From a checkpoint of a small transformer trained on Wikipedia.
Training: 856M tokens, 6533 steps.
MLP neurons of a small language model. Each row is named by its layer, matrix (up: input weights) and neuron, and shows model dimensions 272-463. Each number is 500 + 25 x the weight over its row's rms, rounded and kept within 0 to 999. Numbers have three digits each.
After each neuron's rows, "fires after" lists the tokens most often just before its 100 highest values on Wikipedia text that the model never trained on. A number after a token or word is its count.

L2.up213:479499493520501491551456487498503483513481487497494504461499505507483509478524491528467514499513473540462510495529488507500496505423521541482515500474480473506511491502501515567536507493510468489515498479483496539491469479494539513457467472499529492521505487501454529514487487520486485529511540495485459513534482476478498512532517481513562464481539485502538489483459490524472499520493531445515530547474474479485498461494522493522501470465521452553536479499526533499498498534520478467505481518492539533503481514481517494465489499466477559525510525523513519532418524478479513516
fires after: " |" 64, "[" 7, ";" 4

L2.up1483:470455478536459481507518492498523465483502478493496530491489488477502536515543500513491499474560512499475478492507520465520532525473545546466530524492483519455495482512504548498509518555528504511538493505487517454491496484507512502476438501532487446494512463492494485514469493501498507467498487506503505513521551521457453480525492555483574490495522545498503481536468438480465491501498500494494518504496502497500480510520462475505501512484446510513520514531455492492512475505514529464458530496487499522495495512531490511504492489470492510519553509486471527538437500498463542522
fires after: " |" 26, " (" 18, "|" 10, " Liberal" 5

L2.up2123:492485536542484471487510521463531486542510531549503469514509522491471564490514519482533478514534484471466496519510466504470511497543518485485510538482529465499526544499461504540535501466493506530488526499553535507523539528501482441506509505487501555486493535531487546517512502532470545490436498489516495478511513513485472507483506505528505507504498485500489455477499480529535511515469500493485521457514520481478506475520524482485446525509463509522511500497492492504534470484528485497489506476517549486505518528481482500453530458480491493523519500542511519489468511492466518468
fires after: " |" 24, " had" 9, " |\n\n" 9, " have" 5, "==" 4

L2.up2227:489467525484438474509450492515534513495511518475482490463507486531517503487504468455490510514522504526491496504549480584514510459507506540515505517494484548524509507489498528531506497550524521534525503470562555487484477502520523507474483489537523531517490505479484502497474528557462517496490439485457489516536516502490458520515509525490514469509486538479516482501483509548502541472470484464516514480510487520513529461488549495483496525514471480517475484473465488527491500478502494454449528487501508494469503519529517492482474511448499527491537576496462501534467511531480497524
fires after: " |\n" 58, "):" 5, " UTC" 4, "|" 4

L2.up2085:505456491515459482553444488519517510480510547475473492512518534518429503459533517496500502508505496487507548498505502479527496518500533502454498510493477484471500548449505490535490513521543477495509496528543487504465474480486496485527485470436477510462457515509469458467485479516512519505483539479550498542533452497538493503480491519502473470481504496515501486494488508495510549497507513479508413497500506441531508528547526492450464516520470517512467491514471482542516520504514467504497498547475452540521491512513489516505512479501520510500505499490518491490505512511517506499
fires after: " |" 54, "|" 12

L2.up1356:512509483537475500519485479485529471465463544523477503506499447495486518508510485518469469554492520513469548511543421503532522533526489533520530528528426494483521491475496535517531508506476487520478469463546549530526433521503463512499493512495527503484465535476483498469459471481481478491471516513475468470523542501493448476497503511503503503441459500496503457501461482533527498565502535463470501479483536496489494496520507507506511514502508504518548533531513510477510539476485489467508506503509556489473447467483472539464439502515474510528495510493496521487477537486510537521
fires after: " |" 50, " the" 4, ":" 4

L2.up1464:486479515479484477541456448511499527496514546524514481554499487552495546534471514524540538525527499527473506529514515480519484505479493476458497503502519503509478459481487470501534488511484501512544512479464499498481495516529527486504527476479468477488534502520483507438491532481505493493539566433480499524533515519522472521479469468486521513486472502493516503492529509488487509520503458504493512473494489495499521448483469482527492480489475516533501455456484461492540499513521489501485479514497445498505538516510475518498496521485520509534521500504545517512523550515521515454
fires after: " " 48, " (" 14, " \"" 5

L2.up2220:468521521495442498528507505489513532520513533503510503457517547503481527478478528547499527520519486502519509533531475505486484539505473518497508572468505477544513564471551490527522465494518464544503477508493502473504474482506489491497452472469526510461482551531491537460451496557530492498472508460479490523531485503499420537515483514525464522499437532493482491543493515473509526493490528493464505513488538490508527484486479485494501491477450492532492477477466520500487539490495491480493514481473487507541495546506458504505494494494459486519520519499497492503490512491500468551
fires after: " |" 44, " |\n" 10, ";" 9, "-" 7

L2.up772:447502500466497514498488469469535493515523508526498511506483471497456531480479485484504477488504474524481507512535515517485491495460446517494511481513474500518515507477503518488508446515557530516480483484459520523439454547515521539469520493515530478503524520522464519497496503504458488520514513479518528488523510526542499524460488495541527528523449492520478501482521508524489536503528486514484480563509477500524501482484482488534521492457493502524478481465481455552487467508523476513512515500528458544469536511496446519466512518474497490515476532495527511501485531452500492520
fires after: "1" 46, " " 27, "9" 6, "8" 5

L2.up2010:520505497483460502524542472503488518499516524472517482480495506484466560496499480521494501494514494538489570536497480520545528494467485447462485464517466529481479492494478583540551473496554518500496520493493462502485471514510517469525526534503525527494552510522505498492493547508506559469515486438531512507548530535507502550448501486534499512498515457507474520505525498557511483491491498487509494503505483529504449471459501509492504496521500518502485470539515498497505471522511484500503504510493472537553521549509476482451545523491502499511537526512489496486538519534538461493
fires after: "1" 38, "2" 32, "9" 8

L2.up972:507468469521492519498525487455538514444527589517449518516502495494498529528546504490504504512489506499475538529561493487469543511478496488505535527519467499579531527482492527532526494483511537496531513494528508535542513543489519477544520546490540501508529487500459484525503513514529491499509488454488484510504521530491459511479491557522500501465492504504506479521469499492469479469506512467504502499458531490520533460546484458509488507478494514581526466514480501541484517481489487468514521482537485509502484498494512513447483492474485518520539515503521525486480533482511500518
fires after: " |" 39, "|" 10, " FI" 7, "6" 4, "5" 4

L2.up891:476475519478485489527511481508530486489497504515491523509523477496499522501514499473487527489525509506525514465527503503506470514511525540527564493491482516510488532499475511493488460481511580575486503464518491509478554539508507509481509508464511488433518454551490458507502489540484487494488504503469479545479527502470485531478499537550499520485499484484491469515495481536476509462488522482507450511480518484483464458504525499474526473464508554533470524468518547518480473521505502474465531494501507490466491487527458551511546473478522510523504535522529521499516512473507532536
fires after: " |" 40, " " 33, " Apps" 4, " Stadium" 4

L2.up2176:460508511500487495569473486487490508454510502521482511488481504460458560476510522471496486479510455506496514503507509522522487504520537517500471511487498514516453516524476501517530492508523537509538526505525490487534479493486477461506528502446515508463475472502487537455479496538477538506479504450492495547495482509456472508492489507540495517530472527486487495521508487542482528469526509469518509505498473494526489407490501522511486514486486516494446502501512474478490510525531496457506488514520492541479493557518480504507560458494499473516553525520501490554519473474505511495
fires after: " |" 40, " " 39

L2.up1453:486514483515479470489513482480488500492523574522481508502477486525447515500468495529503473517532539527500543412555468504492504541467437488486533554482477484492507524487505527502528565508530478496526506522499526493490463505479468519500504485488551479466527548531476436490511516504549522493477507445471458497506511507459456503492508476489518428487490518508482519518517453524495516532522505479494473492488466501486537476499464485514526512513500485476527489496523534466513497518529494466473557508498507523521492497514489459466481520541486517544498472519522517473450553480521476487
fires after: "\n" 26, " |\n\n" 21, "\n\n" 8, ")\n\n" 5, " (" 4, ".\n\n" 4

L2.up1626:477540479472448493558462520480465488552494466457478493511526550534484468493502503524523487529527463531514510467523515538516513505469500515514516513462514481534489474489534527486522514540506461504510522505510530528475450494495470532498502466529519498476499509522470474473499481528496544507494515493455498499555540573509482496495472477478528559470471517507507509533517520520498529507502471422506513521526483538517520525526505489467510481513488487511503501483482507531504523492512514514479538517519496496515499560557511486504509530537511525484537499489443493530479500492499508545
fires after: " |\n" 61, "\n" 5

L2.up1308:481502482516528484488481498488553504479470493489557521493485475503520518516508502529487532549526472493494517488506443529528557551483472493474498539489457508507482487492488534513513498510509513509519497479503532465531470462478517506506493485499495515504464544503437498512470511488504498503486505480455453479506511496484480492475486516473496449501535491494515472527490514490535488528476467466483519501510496465499509454514486517533547454463513450517460463513481464496503480531488456514469479507482519554491466514535518503522515507464480492504544537505499470500460512493497524486
fires after: " |" 28, "|" 25, " the" 6

L2.up1633:467473536482465478493494510532519497519490513492477477484512447510501530533517488528498457516483537503516512453514471521507467493498527473467496504498518491551505491492491475515501542476522513508495493460522493471478495446508468537506475568508504488509522497484491533538513482523484548495519478524506448526503501498545477512468486507511487460518513480499496490478480489500456481485478517460470485512510522517459497488467522511473491492464503498470523504509485507518515424519528474447439511513503506502457531513521520487498509468459489504532557515527524508504467482513494523521
fires after: " |" 42, "|" 13, " /" 9, ";" 4

L2.up1279:499480524497473483506454466541481517487473512438507507496482486479473490452493525477514492488529544535476530469537490518527448503481518491510478514511481488498516516465520539577487524537524521523520477512493576494485452480503511490481490495498534497500531503468481522503504525507490500521516517496460472557545503511491500489474552489494522518482493489490496456555491522530531466495466514482506497445525474495542481469555463523516503494492510530528469507473471517544531532471524448465525457558520524546519535514484475484493498480464488521544523503516485462489508540530493530449
fires after: " |" 39, "|" 15, "," 7, "0" 5, " All" 4, " |\n" 4

L2.up1428:502492492476525478531515517491543496489475495492504515502521458484502483499513513495551523507477537487506523478539424534501496527510488500499569512475485513534476479474493509562553488501515476555520508474512540520528454490476491518505473509493537545516525470566501536521487511484493490471491524473501444487531562518502454523472465526519522491482498451494518488523505498523460495501478472430508501465516477471524476469507477475479488495440496466522505476517507500502497489514515496487499509517465499512525447498507515524474509479525454542543552529505495489519461532507488526505
fires after: " |" 70, "|" 21

L2.up688:472504504542492492491500513508517487492542483503497503532511491496495513478500531519489490525530511514498521484528490531537474524490512487489503506512527473491505500474516526505531497493538482554617515448507520540510459486495544533478487542453505508504485518482435481484463511532484514503459552463487465552524495503496417514499481501509507474469477504484527473501548477494475475484463502452493525499485494463495486464502503481521532454520496486543494469526461499500493514502521485428547499474481551473492468517484458462503481495476502477513526485497507549487474514492476482486
fires after: " " 53, " |" 34

L2.up562:465481499490477479515495442512486509522518524503489515543485469501504562497514512490540509523542484511482481497534507543508495476508499495465509534536485505535476523470456509511516535515513516527542528489520516505453494500510514481486517499508487526488517476511463459498484494550509513506518477494499513490507483541526480521484509509484524519503528469471503508538525496527481508480505466488523486528515540458556497502499475484518507460523490534524506503483488504521488525504477485513487536483478472550535482507552511534444505509462506479493475488537471498509501541437496486450
fires after: " " 52, " (" 11, "," 9, " the" 5

L2.up909:481477529480485490532473514512521504470510472492502476477490482502478534515467503501497507490515499496512522498529488504508511516506537445523561520508489521514482550492480558526566469487584508525532483486523542526499474523474482551491489493511495517471476488532486539462486538501491526488471500465468517513565527541514486550510487511525518486501508442475509462551499516556468524490493511486499465481538508492448465488474520478485510522473512479508507486509495519498485481504532507520463531483482475479498473512531483533444527526481497530454536494491492493532458497500493518496
fires after: " |" 74, "|" 5

L2.up346:510473464480473455500523483486561494492543508502501491541491489514441503515526508515493475503535472532469527518541495482504489531517478510487508514552478537505480520474495513497523481476540560482540520515539507485459497518491491546540538545459530500488507520483488468482453495537485534505505527484515453487523501519499488517475434476461487505505488479530476525547526514497525480484501512490472500469532509537522522486511494442515502471499473547538527495493510484518505479508501493461481533478506494517503501498475524509510524471492468495503537523491442523516505536495539536499
fires after: " " 47, "2" 27, "1" 13

L2.up522:438425522475447491513464492485523516469488543499490498512524528472511507501473497498490531532529497485515510500515532529521443500484505494482512501548527518543498513478507545506554462479527550483530477499483498518496459481496487491511529551472491458486492555557487510484504520487511487503533509469490473514499523512487496504518502544509533475506468496489458467519515477478477508474491536492515464486526491507507500462475507515484545496489487526502469484483529462524502461515505497439495529472513473541457486524524505477481506523472513514521559498488490504492439493509498476526
fires after: " " 42, " |" 19, "1" 19, "3" 4, "-" 4

L2.up1490:468505495494506482537517494489526531533501518510451509499484504476475535468466504535478482506553547503503572483535521558541509538505466513514551488470515503505527519495504544536581474524566512539537516492527507540529443479503491483472497494496516487453492495519496505477512498500487502544504480478486473552511499498453448492534476493485544528486455476519514509530503509487503506494510520449500465504562506509496510478497491512510528487485454472513518513539507508557491460483516491491520546499536542499512492512547481473489506459503426477512517493502542508486447514516498539538
fires after: " |\n" 51, "\n" 12, " |" 7, ")\n" 6, "|---|---|---|---|---|---|\n" 5, " |\n\n" 4

L2.up1528:464466517502470454508483529470496528489496486503517493524508479516504518487518544517492488454508511503527538454520511482528535568440512497496539533475541472513487521511532496509493489525524492509541524503522496502481468447500471472520436454525534491519530480533516520486479503508502573477452501502448499536552437549475500566497517530513456477510451537503511466563427500514463512495466500518505507497465491489493505502511486492509508505533485457481484555498497489463518521490497494490429505503509491515511454501547501495480461557516529497496554485490513484501503522491529501483
fires after: " is" 19, " |\n" 18, "\n\n" 8, " a" 6, "==" 4

L2.up2259:525485474501500479530477491520543537521543453498477456505518503535477518502493512534491507517521515481467509497519537506513469532500530471461494514516501521475462522508544491517543501520491487528526462504499523499521464511539508498527471484459494543482465518537444539460433492472495504526494517480488474493555491517461499501496535532493481506468491497456501482517526524514516533493511518502485496521545516444520497482483494506479516530505479496522491497450474500477503507479501484520514483497510486520526535547519478544475514526453441470509525524505508504550505498462521516477
fires after: " " 33, " |" 29

L2.up107:486475486449512466537488499524507517501460477491509445486483470520493466492520493510493486498515499449472494505503463524496528511496461477479520530472517503576467486518513571553538480503536483528539501485487505526476478503485489507520457501508511521504509510474468556521500500549519520492512502473444512503557527498480498520517510497453460475543497541477502486521459481474482502509461499480466512487479511504493509481523478488511494493496476492532491477537506516516488489504499469469523465516476468520518487565476529474484525462446443500519562492516453492514470532499469492504
fires after: " |" 40, "|" 6, " Total" 6, "bum" 4